Weights of a small GPT-style language model, trained from scratch on English Wikipedia.
Training: a variant of Adam for these matrices, 513M tokens, 3912 steps.
MLP neurons of a small language model. Each row is named by its layer, matrix (gate and up: input weights; down: output weights) and neuron, and shows model dimensions 32-159. Each number is 50 + 12 x the weight over its row's rms, rounded and kept within 0 to 99. A neuron's up and down rows have the sign that makes its largest values positive.
Before each neuron's rows, "fires on" lists the tokens most often at its 100 highest values on Wikipedia text that the model never trained on; "fires before" lists the tokens most often just after its 100 highest values on Wikipedia text that the model never trained on.

fires on: " |", "|", "."
fires before: "\n"
L9.gate423:47 29 55 71 51 58 59 47 64 45 58 45 42 60 59 46 63 52 56 51 40 55 64 36 65 38 70 40 33 63 47 50 57 67 51 60 61 45 59 37 36 60 48 50 55 56 47 51 44 56 32 55 63 80 59 46 43 67 61 53 42 53 66 54 50 66 58 58 37 73 56 45 58 35 37 45 46 43 58 52 56 60 67 54 56 48 39 44 60 32 46 42 42 62 34 58 60 76 67 57 46 58 70 51 61 46 44 46 41 80 68 54 70 60 75 47 73 51 54 27 34 27 22 56 68 35 38 43
L9.up423:60 53 61 56 64 31 57 54 56 50 60 53 49 48 53 36 60 61 50 43 51 41 57 38 56 42 66 49 73 50 53 39 59 45 51 67 48 60 59 66 32 60 54 59 42 28 65 50 49 51 39 64 53 57 60 55 54 57 48 54 52 51 49 43 53 36 46 59 44 49 44 46 44 64 49 33 38 45 67 47 81 51 44 52 63 53 55 44 46 30 46 52 39 64 32 52 54 49 60 61 61 70 70 37 44 55 67 68 41 69 19 53 62 60 77 61 58 57 59 38 56 74 42 38 62 43 53 46
L9.down423:38 55 40 48 50 51 53 45 44 50 40 51 46 43 40 47 53 61 45 47 40 53 54 51 68 53 56 51 29 35 47 48 42 63 52 55 50 34 53 42 34 41 37 51 48 53 44 53 26 48 46 59 54 39 64 42 55 50 64 54 42 41 47 53 48 71 42 59 50 57 58 50 66 34 45 38 54 49 20 29 37 57 43 51 81 57 45 54 55 55 40 53 45 39 53 46 48 43 75 37 53 48 39 68 63 46 35 37 35 58 64 38 50 62 54 65 54 55 53 56 42 33 52 46 73 52 44 66

fires on: " |", " cm", "5", "imb", "3"
fires before: " |", "\n", "%", " 0", " ±"
L6.gate167:59 61 26 49 68 30 51 35 48 36 22 69 61 48 68 60 60 51 61 20 41 42 51 59 49 73 38 51 32 62 46 50 38 40 51 56 30 56 57 58 50 34 60 51 42 65 59 40 57 32 43 44 65 57 49 47 56 39 49 27 35 65 46 43 33 46 49 48 49 43 70 60 56 66 44 32 47 43 53 55 47 48 48 43 51 54 41 38 58 68 56 23 41 42 52 42 47 40 63 56 44 52 35 53 55 45 47 66 52 60 50 29 41 43 53 70 35 52 56 29 31 42 53 65 18 58 39 49
L6.up167:47 56 28 61 78 44 71 48 49 31 44 62 45 56 44 55 54 68 57 52 67 35 72 49 66 61 43 54 65 37 37 28 67 37 63 57 31 64 50 49 38 62 65 51 42 55 64 60 42 17 53 40 41 45 49 47 42 44 54 50 35 71 44 58 36 55 53 39 61 53 40 57 45 34 31 55 47 52 50 68 45 39 54 53 46 45 46 38 43 64 37 45 41 50 60 28 51 61 76 41 49 57 52 62 45 32 36 58 54 52 39 55 26 74 72 55 53 35 45 53 36 54 56 59 40 72 44 43
L6.down167:49 35 76 63 51 48 39 53 56 57 44 56 52 53 71 35 71 49 40 68 47 44 53 33 44 37 40 40 60 40 62 59 55 63 42 34 61 55 60 59 38 32 41 52 54 40 49 62 72 59 42 59 66 58 40 51 49 54 54 39 66 47 61 59 83 69 56 73 72 54 48 44 44 76 60 49 40 67 29 43 63 60 61 58 76 50 42 60 52 26 60 70 51 47 40 55 55 53 34 59 60 35 30 41 52 64 53 53 48 56 26 50 46 28 57 30 37 58 46 22 52 40 37 62 75 47 68 51

fires on: "."
fires before: "\n\n", " The", " He", " In", "\n"
L2.gate708:67 46 36 56 20 55 43 59 50 54 62 46 54 37 42 50 49 47 27 43 28 58 47 36 33 40 39 46 28 65 50 50 56 53 34 59 55 46 82 74 65 50 54 44 45 56 57 61 40 51 46 46 58 29 52 33 35 45 46 71 37 45 66 54 45 76 54 60 44 65 49 48 45 24 37 64 43 54 49 29 61 65 36 74 47 57 78 41 51 41 66 72 49 58 62 44 66 49 31 54 55 59 43 44 63 56 65 43 39 66 67 21 48 52 36 61 59 49 46 41 49 52 65 49 52 61 66 59
L2.up708:40 32 39 41 60 44 53 40 48 37 26 56 43 60 69 83 53 32 53 51 54 46 45 68 43 30 62 31 38 26 50 35 60 47 44 54 69 61 42 61 45 43 55 48 32 73 54 41 44 36 51 37 31 45 50 26 55 41 49 45 42 53 50 65 76 60 35 54 51 72 54 74 58 46 56 43 48 50 48 31 41 57 37 45 44 52 52 47 64 15 42 42 47 52 35 42 52 43 75 54 62 74 45 69 63 48 68 32 37 58 58 56 53 46 48 77 48 50 29 44 24 53 50 55 44 61 52 52
L2.down708:78 61 53 37 49 46 67 50 51 54 51 35 43 51 44 34 57 42 29 47 43 66 51 36 49 37 36 55 39 66 47 56 50 63 43 47 49 52 56 66 58 64 50 51 51 47 44 58 28 47 57 53 63 32 45 33 33 47 56 71 52 52 51 46 36 67 41 48 49 38 57 34 50 36 30 59 49 60 48 43 47 54 39 54 68 42 78 39 37 60 67 68 55 48 60 60 59 51 31 53 52 50 46 46 60 52 65 39 41 46 54 28 46 63 25 55 44 50 50 39 58 50 49 42 69 42 62 47

fires on: "="
fires before: "="
L9.gate130:46 42 50 44 31 49 59 53 41 56 37 39 48 55 48 52 54 37 52 55 57 39 50 45 65 53 67 40 62 41 65 36 38 58 60 53 68 41 41 44 36 48 44 49 64 64 56 68 57 31 42 45 23 37 53 58 30 36 29 48 52 32 49 57 64 47 33 47 54 55 45 53 63 55 62 54 76 33 42 47 40 58 44 26 51 64 66 60 49 64 41 70 49 67 52 68 42 31 52 49 59 30 52 62 73 58 37 53 51 57 77 52 38 39 46 36 26 72 54 20 41 53 62 37 65 65 50 57
L9.up130:61 64 54 53 44 46 45 46 41 43 55 48 54 50 21 28 56 65 62 51 52 63 42 64 37 43 50 46 41 32 52 33 45 57 32 52 43 47 43 56 50 37 59 41 39 61 80 62 56 42 50 46 54 27 35 54 52 32 68 45 37 50 45 47 21 67 44 41 57 53 29 46 47 42 51 69 59 37 59 51 63 70 54 39 44 56 35 53 63 50 54 51 46 66 33 34 61 57 42 56 65 36 53 67 58 46 40 58 48 49 44 62 19 59 55 58 48 52 28 35 39 42 34 30 45 42 53 45
L9.down130:53 48 55 27 55 36 44 41 61 39 43 25 41 54 50 75 77 34 52 42 48 48 38 57 54 28 49 63 37 53 50 61 48 38 47 47 34 41 62 35 33 53 44 60 35 62 61 47 44 49 63 45 37 38 40 40 55 48 72 53 42 72 40 64 61 37 56 67 63 50 42 33 54 23 43 57 42 38 48 46 53 43 59 49 38 65 56 60 50 50 42 50 48 37 55 55 50 36 37 60 73 56 42 68 54 51 53 53 42 66 68 42 41 42 37 62 33 49 69 57 51 62 69 37 53 56 52 46

fires on: "=", "ly"
fires before: "=", "n", "\n"
L6.gate373:60 52 54 38 31 66 48 50 62 28 24 61 63 65 55 45 71 57 47 61 44 42 60 47 48 44 55 31 44 47 49 61 51 57 29 65 52 17 46 49 41 75 59 38 53 51 60 54 55 41 47 40 57 42 44 34 46 43 51 55 46 62 41 46 39 48 44 76 61 70 50 52 29 68 52 42 56 33 46 64 71 43 57 50 51 61 50 47 60 41 55 36 55 55 59 66 48 15 54 42 64 40 61 42 58 36 33 33 47 57 63 73 44 61 73 66 68 51 52 48 46 50 32 65 50 62 39 50
L6.up373:65 51 36 30 45 55 28 62 50 12 40 52 52 64 48 51 27 29 55 30 45 58 68 52 56 54 49 44 53 57 73 70 59 53 53 79 39 59 54 45 45 46 41 39 69 50 60 51 45 42 41 42 27 19 64 47 59 49 50 40 47 55 48 44 38 48 42 68 47 80 55 43 50 61 49 46 44 58 37 67 67 44 52 44 54 70 53 32 51 50 45 40 45 52 41 48 32 56 56 48 55 36 33 59 53 36 34 54 50 51 46 48 42 53 59 49 57 41 59 73 34 47 47 62 42 54 73 64
L6.down373:33 46 70 64 79 55 60 41 36 69 65 63 44 54 54 51 40 53 47 53 46 33 48 49 53 53 52 55 40 63 46 29 58 28 69 41 67 48 47 68 47 35 40 48 20 62 36 45 33 60 70 63 67 78 38 48 53 46 41 43 73 34 49 58 65 62 59 29 55 42 54 71 48 37 63 48 55 36 59 19 47 49 34 46 56 48 59 58 52 46 61 41 67 43 48 38 65 82 49 61 31 70 45 58 48 66 61 65 32 52 32 44 64 32 30 50 32 51 43 28 57 54 65 30 45 51 55 34

fires on: " =", "\"", "”"
fires before: "=", "\n\n"
L7.gate17:43 47 22 56 57 43 49 40 41 54 19 40 60 56 60 55 65 62 52 53 54 53 57 57 57 52 51 54 42 73 34 33 75 55 53 45 37 37 47 51 42 43 55 47 60 60 51 41 58 25 52 45 68 52 59 54 57 63 50 55 52 49 54 64 44 49 25 16 53 64 17 51 59 50 46 29 45 45 62 56 34 57 64 59 57 31 50 61 57 59 59 47 38 37 51 57 62 50 51 59 24 44 53 58 57 48 55 33 55 30 60 46 60 60 52 61 60 33 76 55 39 44 70 40 50 62 43 37
L7.up17:38 35 19 30 57 48 66 59 49 49 36 42 56 43 58 35 64 53 60 57 58 53 38 42 48 51 21 59 46 67 45 34 50 63 32 41 40 57 45 39 59 62 62 49 30 50 68 42 28 51 40 36 54 40 45 54 46 54 63 42 63 53 49 62 56 64 33 18 64 65 48 62 68 50 30 57 52 26 44 38 45 72 66 50 57 42 66 62 40 61 59 51 41 43 39 63 75 36 37 43 33 28 47 59 80 53 55 34 78 31 37 43 56 45 38 69 62 38 56 49 52 52 53 43 26 66 71 30
L7.down17:50 47 60 49 52 52 61 43 65 53 58 52 56 49 29 35 40 67 49 31 42 49 28 71 53 62 43 32 36 42 68 58 42 49 63 70 58 44 56 49 39 60 41 58 46 41 60 54 45 71 51 44 37 63 47 49 40 34 67 49 65 48 59 62 35 54 62 51 38 28 51 45 48 39 38 36 67 44 63 70 53 71 53 68 59 59 51 66 50 37 61 53 49 53 51 67 35 65 39 53 57 63 55 46 36 63 38 30 63 61 44 47 39 53 40 39 60 62 59 48 67 54 45 47 55 26 53 57

fires on: " =", ","
fires before: "\n\n", " who"
L6.gate390:59 65 48 43 48 56 63 40 36 42 37 57 51 61 64 68 57 66 59 44 61 52 19 52 47 33 55 52 53 56 53 50 66 66 56 42 79 42 37 41 43 42 64 45 46 54 54 35 56 69 54 59 67 77 63 49 74 70 43 37 57 62 54 59 63 32 70 43 48 32 46 64 36 50 51 50 70 61 68 46 50 65 30 40 36 55 40 41 48 43 64 66 49 44 47 61 44 63 37 72 49 45 47 52 64 40 57 54 27 48 53 33 49 50 61 73 56 41 49 66 58 29 54 35 45 37 48 51
L6.up390:67 72 55 39 56 69 60 43 46 58 35 35 64 57 63 54 59 62 67 51 70 51 31 39 65 44 42 44 66 44 38 45 44 57 56 42 62 42 52 24 43 41 48 44 49 64 45 39 48 77 35 52 71 56 53 61 76 64 60 39 63 45 43 41 40 28 57 25 50 49 54 58 30 54 42 53 49 62 75 53 47 72 49 48 50 64 34 29 57 57 50 59 53 44 57 71 53 76 35 64 38 47 44 45 60 48 42 56 36 44 44 24 30 46 64 59 64 41 55 52 48 22 54 43 38 44 51 46
L6.down390:48 63 39 32 36 54 79 41 34 50 48 37 54 63 66 55 65 42 46 36 64 47 44 31 37 60 49 39 55 45 53 50 54 46 74 68 13 47 43 28 58 52 42 42 77 29 37 54 54 57 38 61 49 34 36 71 57 36 47 53 69 42 51 16 29 48 54 22 73 68 50 47 27 53 49 54 30 48 41 61 47 59 47 69 48 43 56 53 63 46 39 37 68 56 59 36 59 57 47 52 40 54 22 49 32 49 37 61 50 50 59 49 55 59 59 40 72 40 51 33 26 33 56 73 60 64 35 60

fires on: " =", "=", " However", " same", "y", "raph"
fires before: "=", ",", " time", " ="
L9.gate185:37 46 48 53 26 52 66 58 68 44 47 58 67 44 72 38 31 18 58 58 53 63 49 53 67 68 47 65 61 41 31 41 29 52 41 51 48 43 44 50 68 49 44 56 72 61 47 36 18 46 52 55 54 34 66 51 27 46 75 47 47 50 35 53 59 53 30 43 50 38 45 57 59 34 64 37 57 56 63 37 52 39 51 52 57 40 23 55 53 31 48 52 57 49 52 56 63 58 65 57 45 50 53 48 60 49 52 48 68 52 46 48 28 47 50 51 78 57 40 40 73 82 49 57 46 34 60 43
L9.up185:45 72 49 43 41 66 56 41 56 38 38 64 59 48 58 59 42 75 60 67 31 68 68 69 56 60 57 55 53 56 46 47 47 54 62 28 35 51 64 73 44 12 63 53 46 73 32 61 56 48 50 42 65 52 36 55 54 45 54 50 37 46 36 43 39 58 44 39 36 59 51 41 61 49 69 35 23 77 35 31 55 50 47 52 55 61 38 37 76 47 62 28 30 42 47 39 62 49 69 56 54 61 51 52 59 60 42 53 47 46 45 49 55 23 51 36 52 52 41 56 50 54 56 58 34 42 76 59
L9.down185:56 52 50 45 50 39 46 55 50 59 53 33 40 44 49 42 50 45 58 52 62 25 53 45 47 39 41 55 67 43 40 51 44 44 67 61 45 55 38 32 52 49 49 41 55 35 60 44 44 43 45 39 40 35 77 56 44 55 42 35 58 51 55 59 61 50 49 48 48 56 56 44 46 17 66 51 44 47 50 70 43 57 55 49 37 51 50 54 50 52 34 43 33 43 53 60 51 57 29 55 41 34 51 50 52 35 56 50 51 50 47 50 62 59 50 49 59 41 59 38 53 48 51 41 72 46 40 56

fires on: "\n", " |", " was", " made", " 6", " 4"
fires before: "|", "–", "\n", " his"
L7.gate8:57 39 56 54 67 41 45 57 61 43 46 61 39 68 65 37 39 39 30 30 36 35 46 46 46 43 52 44 61 52 66 26 40 58 55 48 30 48 42 36 51 53 54 41 44 36 47 54 63 54 46 47 27 43 52 57 34 58 45 60 51 41 64 52 51 61 51 40 37 51 62 65 34 43 37 51 66 63 46 32 33 50 58 45 56 45 49 58 47 55 60 48 52 60 51 64 46 42 75 47 64 64 29 57 58 37 50 54 46 64 39 60 69 69 49 18 48 26 61 63 33 62 60 56 64 58 74 71
L7.up8:62 56 32 45 66 50 79 49 48 65 56 61 62 59 48 64 44 47 39 70 51 37 66 51 41 38 51 32 43 69 51 26 59 32 45 69 53 51 43 48 46 64 56 51 47 63 68 60 52 51 42 63 28 57 43 49 32 41 42 45 51 55 81 54 80 40 42 30 44 47 56 55 56 50 48 36 57 60 49 50 42 59 41 66 38 35 65 48 33 46 57 30 55 45 40 44 49 43 59 46 39 56 54 46 57 59 58 63 28 53 38 65 61 67 52 37 34 37 65 56 44 76 58 47 63 50 50 62
L7.down8:36 40 60 67 57 34 43 43 47 21 53 57 56 50 55 46 39 66 35 34 47 50 41 29 64 43 48 61 48 44 59 41 31 48 75 48 62 51 60 49 53 45 58 59 57 60 45 52 62 48 43 15 45 40 62 50 51 51 44 47 37 41 50 58 53 51 53 57 51 43 55 41 55 56 49 37 57 48 37 40 44 43 58 40 74 51 53 53 56 51 50 33 48 46 58 62 72 65 55 42 47 61 28 56 53 36 25 54 65 46 38 59 52 62 33 56 57 47 58 41 51 71 52 68 55 79 57 47

fires on: "=", " (", " ="
fires before: "=", "ed"
L9.gate671:85 67 49 58 39 40 57 53 44 33 44 35 61 55 40 49 64 44 54 41 51 51 63 53 51 66 46 45 45 72 26 26 49 62 44 63 52 50 47 57 31 70 54 30 19 68 27 44 50 40 46 36 30 33 38 46 50 32 57 62 45 59 47 45 53 50 47 31 43 44 60 32 53 50 47 46 72 59 70 50 41 53 48 60 49 18 44 16 58 72 55 51 52 40 61 40 28 28 46 54 15 50 58 35 69 41 44 62 45 32 51 58 49 79 39 59 41 53 59 43 43 22 38 53 38 64 65 45
L9.up671:29 40 23 34 44 48 59 59 45 31 51 58 31 56 41 63 64 73 66 40 37 56 46 36 52 60 25 37 49 61 26 44 53 61 32 62 52 83 52 78 39 46 77 52 64 56 57 62 44 40 37 45 56 38 30 51 50 50 58 43 38 47 51 55 28 31 59 47 60 61 61 47 50 39 50 62 56 44 48 44 68 72 63 36 64 28 32 34 38 47 69 55 57 36 57 59 59 30 46 47 46 51 53 51 73 53 29 70 67 18 45 43 36 54 54 47 45 43 44 35 37 31 58 46 33 51 73 45
L9.down671:64 39 40 32 23 77 43 42 56 59 49 59 37 47 54 40 29 59 36 47 29 53 23 58 28 31 55 27 30 46 44 46 64 35 78 46 52 35 55 37 55 48 41 59 59 45 65 56 56 42 44 74 63 63 44 46 43 55 48 68 41 40 51 64 61 68 90 53 57 40 72 50 44 52 72 52 58 38 51 52 36 66 32 73 27 46 61 63 52 46 53 46 53 55 53 24 61 47 60 33 64 56 50 50 20 57 85 47 38 52 44 44 47 38 34 42 57 53 45 41 49 53 52 48 82 45 43 48

fires on: "=", "ts"
fires before: "=", ",", "\n", "\n\n"
L4.gate705:55 50 37 61 47 63 54 62 53 65 60 41 60 55 48 41 23 38 54 56 64 31 49 71 60 40 40 62 46 54 58 51 54 45 74 45 41 47 53 49 54 49 37 42 46 54 55 72 51 41 32 39 71 32 52 37 40 54 58 72 40 25 52 44 41 48 52 43 61 63 59 37 31 33 70 30 55 59 43 60 41 47 45 53 50 60 59 69 65 54 51 38 77 60 68 55 37 34 45 33 58 24 53 57 41 54 42 43 57 59 48 42 37 62 68 17 59 38 37 51 46 53 57 50 40 58 68 47
L4.up705:65 41 35 47 33 45 57 64 41 53 47 68 47 52 72 60 41 51 41 60 75 60 44 59 58 47 68 48 37 60 68 52 56 49 40 38 60 52 55 77 39 66 57 49 49 53 51 67 63 45 55 47 40 62 32 21 37 59 48 63 40 40 44 32 48 45 54 40 42 59 56 54 31 52 70 46 53 70 41 53 52 35 49 40 34 47 41 49 59 31 67 58 81 61 44 61 71 37 54 69 46 60 63 49 38 37 48 63 44 52 60 55 42 57 58 55 52 48 57 53 59 37 45 44 58 65 58 60
L4.down705:47 56 66 64 77 36 38 46 58 52 49 44 58 50 39 50 57 45 61 50 40 31 44 46 50 46 29 55 48 56 44 43 50 56 65 51 38 39 34 14 52 43 38 60 57 33 48 32 45 60 48 55 60 29 61 60 70 33 55 44 48 47 63 72 54 49 52 67 58 56 46 43 63 46 40 51 52 35 47 49 37 73 54 73 68 61 49 56 48 70 37 48 36 44 67 45 29 59 35 35 54 34 29 41 53 56 45 34 64 52 42 41 59 52 57 47 48 55 38 39 50 64 51 43 41 44 44 34

fires on: "=", " =", "-"
fires before: "="
L9.gate809:53 60 24 37 50 51 46 63 59 26 32 60 53 41 60 68 41 40 54 42 45 57 36 25 59 70 56 65 66 47 60 42 56 69 67 53 48 46 58 65 51 35 37 56 45 27 30 55 77 23 43 31 61 30 55 73 49 57 60 66 42 50 42 59 64 47 45 49 59 52 56 57 53 50 55 48 35 52 57 48 75 35 51 55 50 50 49 49 55 65 49 56 46 48 26 58 51 28 50 59 40 37 45 47 58 29 36 59 46 38 54 68 42 36 60 66 50 65 55 52 43 71 54 53 57 51 61 41
L9.up809:58 50 40 33 48 53 30 46 45 28 58 47 39 60 42 60 57 43 52 61 36 55 55 46 42 52 67 50 56 59 56 37 44 67 43 26 49 48 42 26 56 51 71 68 30 61 38 53 68 58 58 47 50 45 41 47 59 59 37 42 44 36 40 69 39 44 64 46 37 56 45 55 53 51 53 66 66 62 57 38 45 54 28 68 55 69 89 37 48 60 58 70 76 43 47 58 65 54 46 40 47 64 31 47 49 53 47 59 74 63 38 51 44 49 47 75 55 59 81 51 54 68 57 55 55 44 68 59
L9.down809:57 52 49 78 86 61 60 35 65 79 31 61 80 31 66 34 51 62 54 51 56 45 63 39 46 54 51 37 51 55 42 39 68 50 57 57 50 49 51 64 56 23 53 55 65 72 49 53 37 43 47 64 47 67 55 51 46 41 48 46 60 71 52 50 62 52 53 50 50 44 55 27 46 22 55 38 49 38 49 62 57 38 68 58 58 39 30 45 34 47 59 42 52 69 53 50 41 59 48 63 55 51 55 52 40 65 45 36 39 42 47 45 53 52 71 54 48 54 60 52 58 52 68 55 35 44 56 75

fires on: "=", ",", " as", "–", "-", " ="
fires before: "=", " a", " the"
L7.gate89:38 42 58 49 35 56 40 50 53 58 52 68 27 47 47 33 58 43 57 37 19 60 43 52 52 65 65 26 60 53 44 58 50 29 42 44 38 61 42 46 39 43 45 35 64 46 43 37 50 49 50 43 39 63 29 68 47 71 62 47 42 59 78 42 53 38 53 65 30 59 67 22 60 46 51 40 49 49 61 51 61 55 58 60 65 32 62 41 45 21 37 49 58 43 53 60 58 31 53 30 47 52 49 50 65 52 49 63 46 46 32 52 40 47 49 53 49 50 40 46 35 33 44 44 58 52 58 30
L7.up89:68 68 15 55 52 49 25 62 64 44 63 71 65 36 73 70 42 47 66 57 52 53 48 54 67 60 38 41 54 43 47 26 45 62 53 43 43 60 74 47 52 53 57 42 50 55 54 44 33 39 42 50 41 43 49 60 62 49 57 60 55 39 32 42 59 48 52 58 58 64 44 53 49 71 50 40 44 60 45 54 38 45 50 65 48 54 39 65 57 50 72 48 47 27 51 47 46 48 54 47 41 55 43 50 46 47 53 41 39 63 75 41 39 27 34 47 55 63 60 46 71 61 51 57 50 79 64 59
L7.down89:47 48 82 57 41 63 51 58 34 57 47 33 61 54 31 26 53 63 33 57 45 47 47 54 39 74 60 62 57 44 51 45 35 51 63 53 61 35 46 49 69 49 58 43 41 57 44 63 55 62 60 52 61 58 35 45 50 39 57 35 49 51 18 41 28 56 33 45 35 33 57 47 34 28 75 41 58 54 39 50 70 69 44 35 53 65 86 35 41 47 32 43 50 65 55 41 62 55 33 43 54 45 44 38 49 55 44 50 48 41 35 38 63 57 47 53 43 41 28 62 44 49 55 31 44 48 59 61

fires on: " |", ".", "7"
fires before: " |", "0", " .", "8", " −", " 0"
L6.gate24:56 67 60 45 56 54 58 39 72 38 26 39 58 51 54 36 58 63 46 35 54 67 51 40 52 55 47 51 50 59 37 39 63 33 43 41 39 45 59 46 57 51 48 45 36 56 44 44 39 30 61 37 37 56 44 60 35 45 57 43 48 56 60 58 42 41 54 57 78 57 57 57 49 51 45 10 68 49 47 59 40 72 46 45 60 42 56 25 55 65 53 67 54 42 61 48 34 37 41 63 53 46 35 50 61 54 71 74 43 42 47 49 54 48 50 65 54 48 45 64 60 59 50 55 50 33 48 31
L6.up24:67 64 45 29 49 55 69 47 66 35 44 57 26 51 57 53 49 70 45 51 25 58 60 50 41 45 53 58 56 71 30 36 52 52 53 45 57 58 31 71 41 54 46 41 26 60 49 36 67 45 63 50 58 71 48 36 35 56 57 48 59 52 79 58 45 48 45 39 67 50 64 55 40 49 57 26 61 55 30 54 43 46 46 61 41 63 69 22 46 30 34 23 52 42 49 52 36 58 51 47 26 43 54 40 51 69 53 56 44 48 56 44 30 45 52 34 40 55 41 54 54 47 49 76 46 74 28 53
L6.down24:28 64 59 53 54 26 52 46 42 49 44 59 59 61 42 58 51 59 76 63 63 48 54 31 53 50 41 56 29 33 66 49 36 45 42 67 46 57 75 38 47 53 35 54 49 66 61 68 48 65 45 41 37 51 73 63 72 44 51 50 52 57 35 58 74 48 51 46 26 59 62 63 54 58 43 64 58 36 66 30 51 55 52 32 11 34 39 52 45 47 63 46 62 55 32 51 71 63 67 47 61 64 49 54 38 60 41 51 69 62 60 46 46 36 49 37 60 49 41 47 54 54 61 36 54 52 59 50

fires on: "|", " |", ";"
fires before: "\n", " —", "  "
L9.gate362:56 54 36 38 41 50 70 47 76 37 51 49 46 51 58 71 77 61 52 46 53 60 57 42 42 60 41 22 76 41 48 29 53 62 24 75 56 38 45 55 41 62 42 43 48 36 65 41 39 51 41 71 50 56 50 61 55 56 54 47 61 42 28 47 55 53 51 38 44 72 46 62 38 60 36 42 66 24 45 50 51 40 64 27 55 51 44 48 46 47 49 52 58 61 66 69 48 39 62 47 55 51 51 66 50 49 52 35 51 57 78 48 53 53 63 57 43 57 51 47 36 56 52 51 62 55 41 42
L9.up362:65 37 44 42 69 41 28 23 51 54 57 56 39 45 54 35 51 21 51 60 58 48 49 39 50 43 50 58 52 37 48 45 47 36 46 70 35 51 56 52 40 42 55 68 67 41 56 53 47 67 31 48 50 60 57 53 31 46 66 43 61 62 63 42 44 34 48 29 38 57 66 74 54 28 40 27 59 49 62 40 51 59 37 37 51 40 45 64 42 36 34 37 37 54 41 45 57 52 34 42 47 64 46 46 48 43 62 38 54 33 47 44 34 60 31 60 38 34 49 35 52 45 49 41 61 55 36 37
L9.down362:44 49 35 63 42 69 61 63 58 67 73 36 65 35 45 68 41 66 44 53 49 56 32 24 60 22 53 52 65 47 46 87 48 54 60 29 70 54 46 36 34 41 61 45 25 56 45 44 44 34 52 47 44 43 69 64 57 60 46 66 60 50 34 74 56 50 54 61 57 51 21 45 48 54 64 58 37 32 41 70 57 63 62 41 64 37 45 56 57 45 49 39 43 42 48 73 47 58 46 51 58 51 44 62 49 31 36 61 40 41 46 51 55 59 66 31 43 51 63 58 44 39 40 66 55 17 54 60

fires on: " =", " –"
fires before: "=", " first"
L9.gate148:63 77 20 53 38 39 52 20 47 23 32 75 60 47 40 52 61 32 53 45 75 64 51 51 41 69 42 41 55 42 43 44 34 47 53 50 39 71 57 62 54 42 40 60 24 40 48 44 48 30 45 48 56 49 68 54 47 21 66 35 44 59 40 45 33 50 49 46 56 42 50 43 76 57 65 41 36 55 52 29 30 56 47 47 65 63 54 42 52 45 58 49 56 61 57 43 42 33 40 61 47 56 42 83 58 52 33 47 53 44 36 38 27 55 41 49 46 56 59 70 83 60 52 36 39 55 52 44
L9.up148:56 57 37 55 44 41 41 70 29 45 46 49 57 70 39 48 44 68 61 67 43 52 56 59 56 55 48 41 68 59 44 58 73 56 29 34 54 31 38 55 29 48 65 52 49 66 27 31 37 36 58 47 42 51 74 49 43 52 57 49 51 45 49 60 52 41 61 44 71 64 22 35 52 46 46 46 52 51 49 47 63 46 54 64 43 57 51 40 43 43 33 47 72 52 59 43 46 22 38 42 35 30 38 51 50 65 14 57 68 38 53 57 41 49 27 71 33 56 51 63 57 32 35 61 47 56 43 34
L9.down148:75 60 48 49 50 67 63 30 51 51 56 40 41 57 39 60 40 59 53 39 43 60 62 49 41 77 64 57 34 48 56 43 59 56 46 68 48 59 35 48 71 67 68 46 58 48 77 74 44 51 47 54 56 53 23 51 39 42 39 45 54 49 56 47 30 65 62 61 42 43 72 56 59 45 42 35 37 54 62 48 28 47 67 33 51 42 47 64 56 50 60 22 64 56 27 54 56 54 76 50 47 52 43 42 52 53 60 64 15 68 57 43 38 57 36 40 59 48 65 41 42 49 54 24 42 74 58 45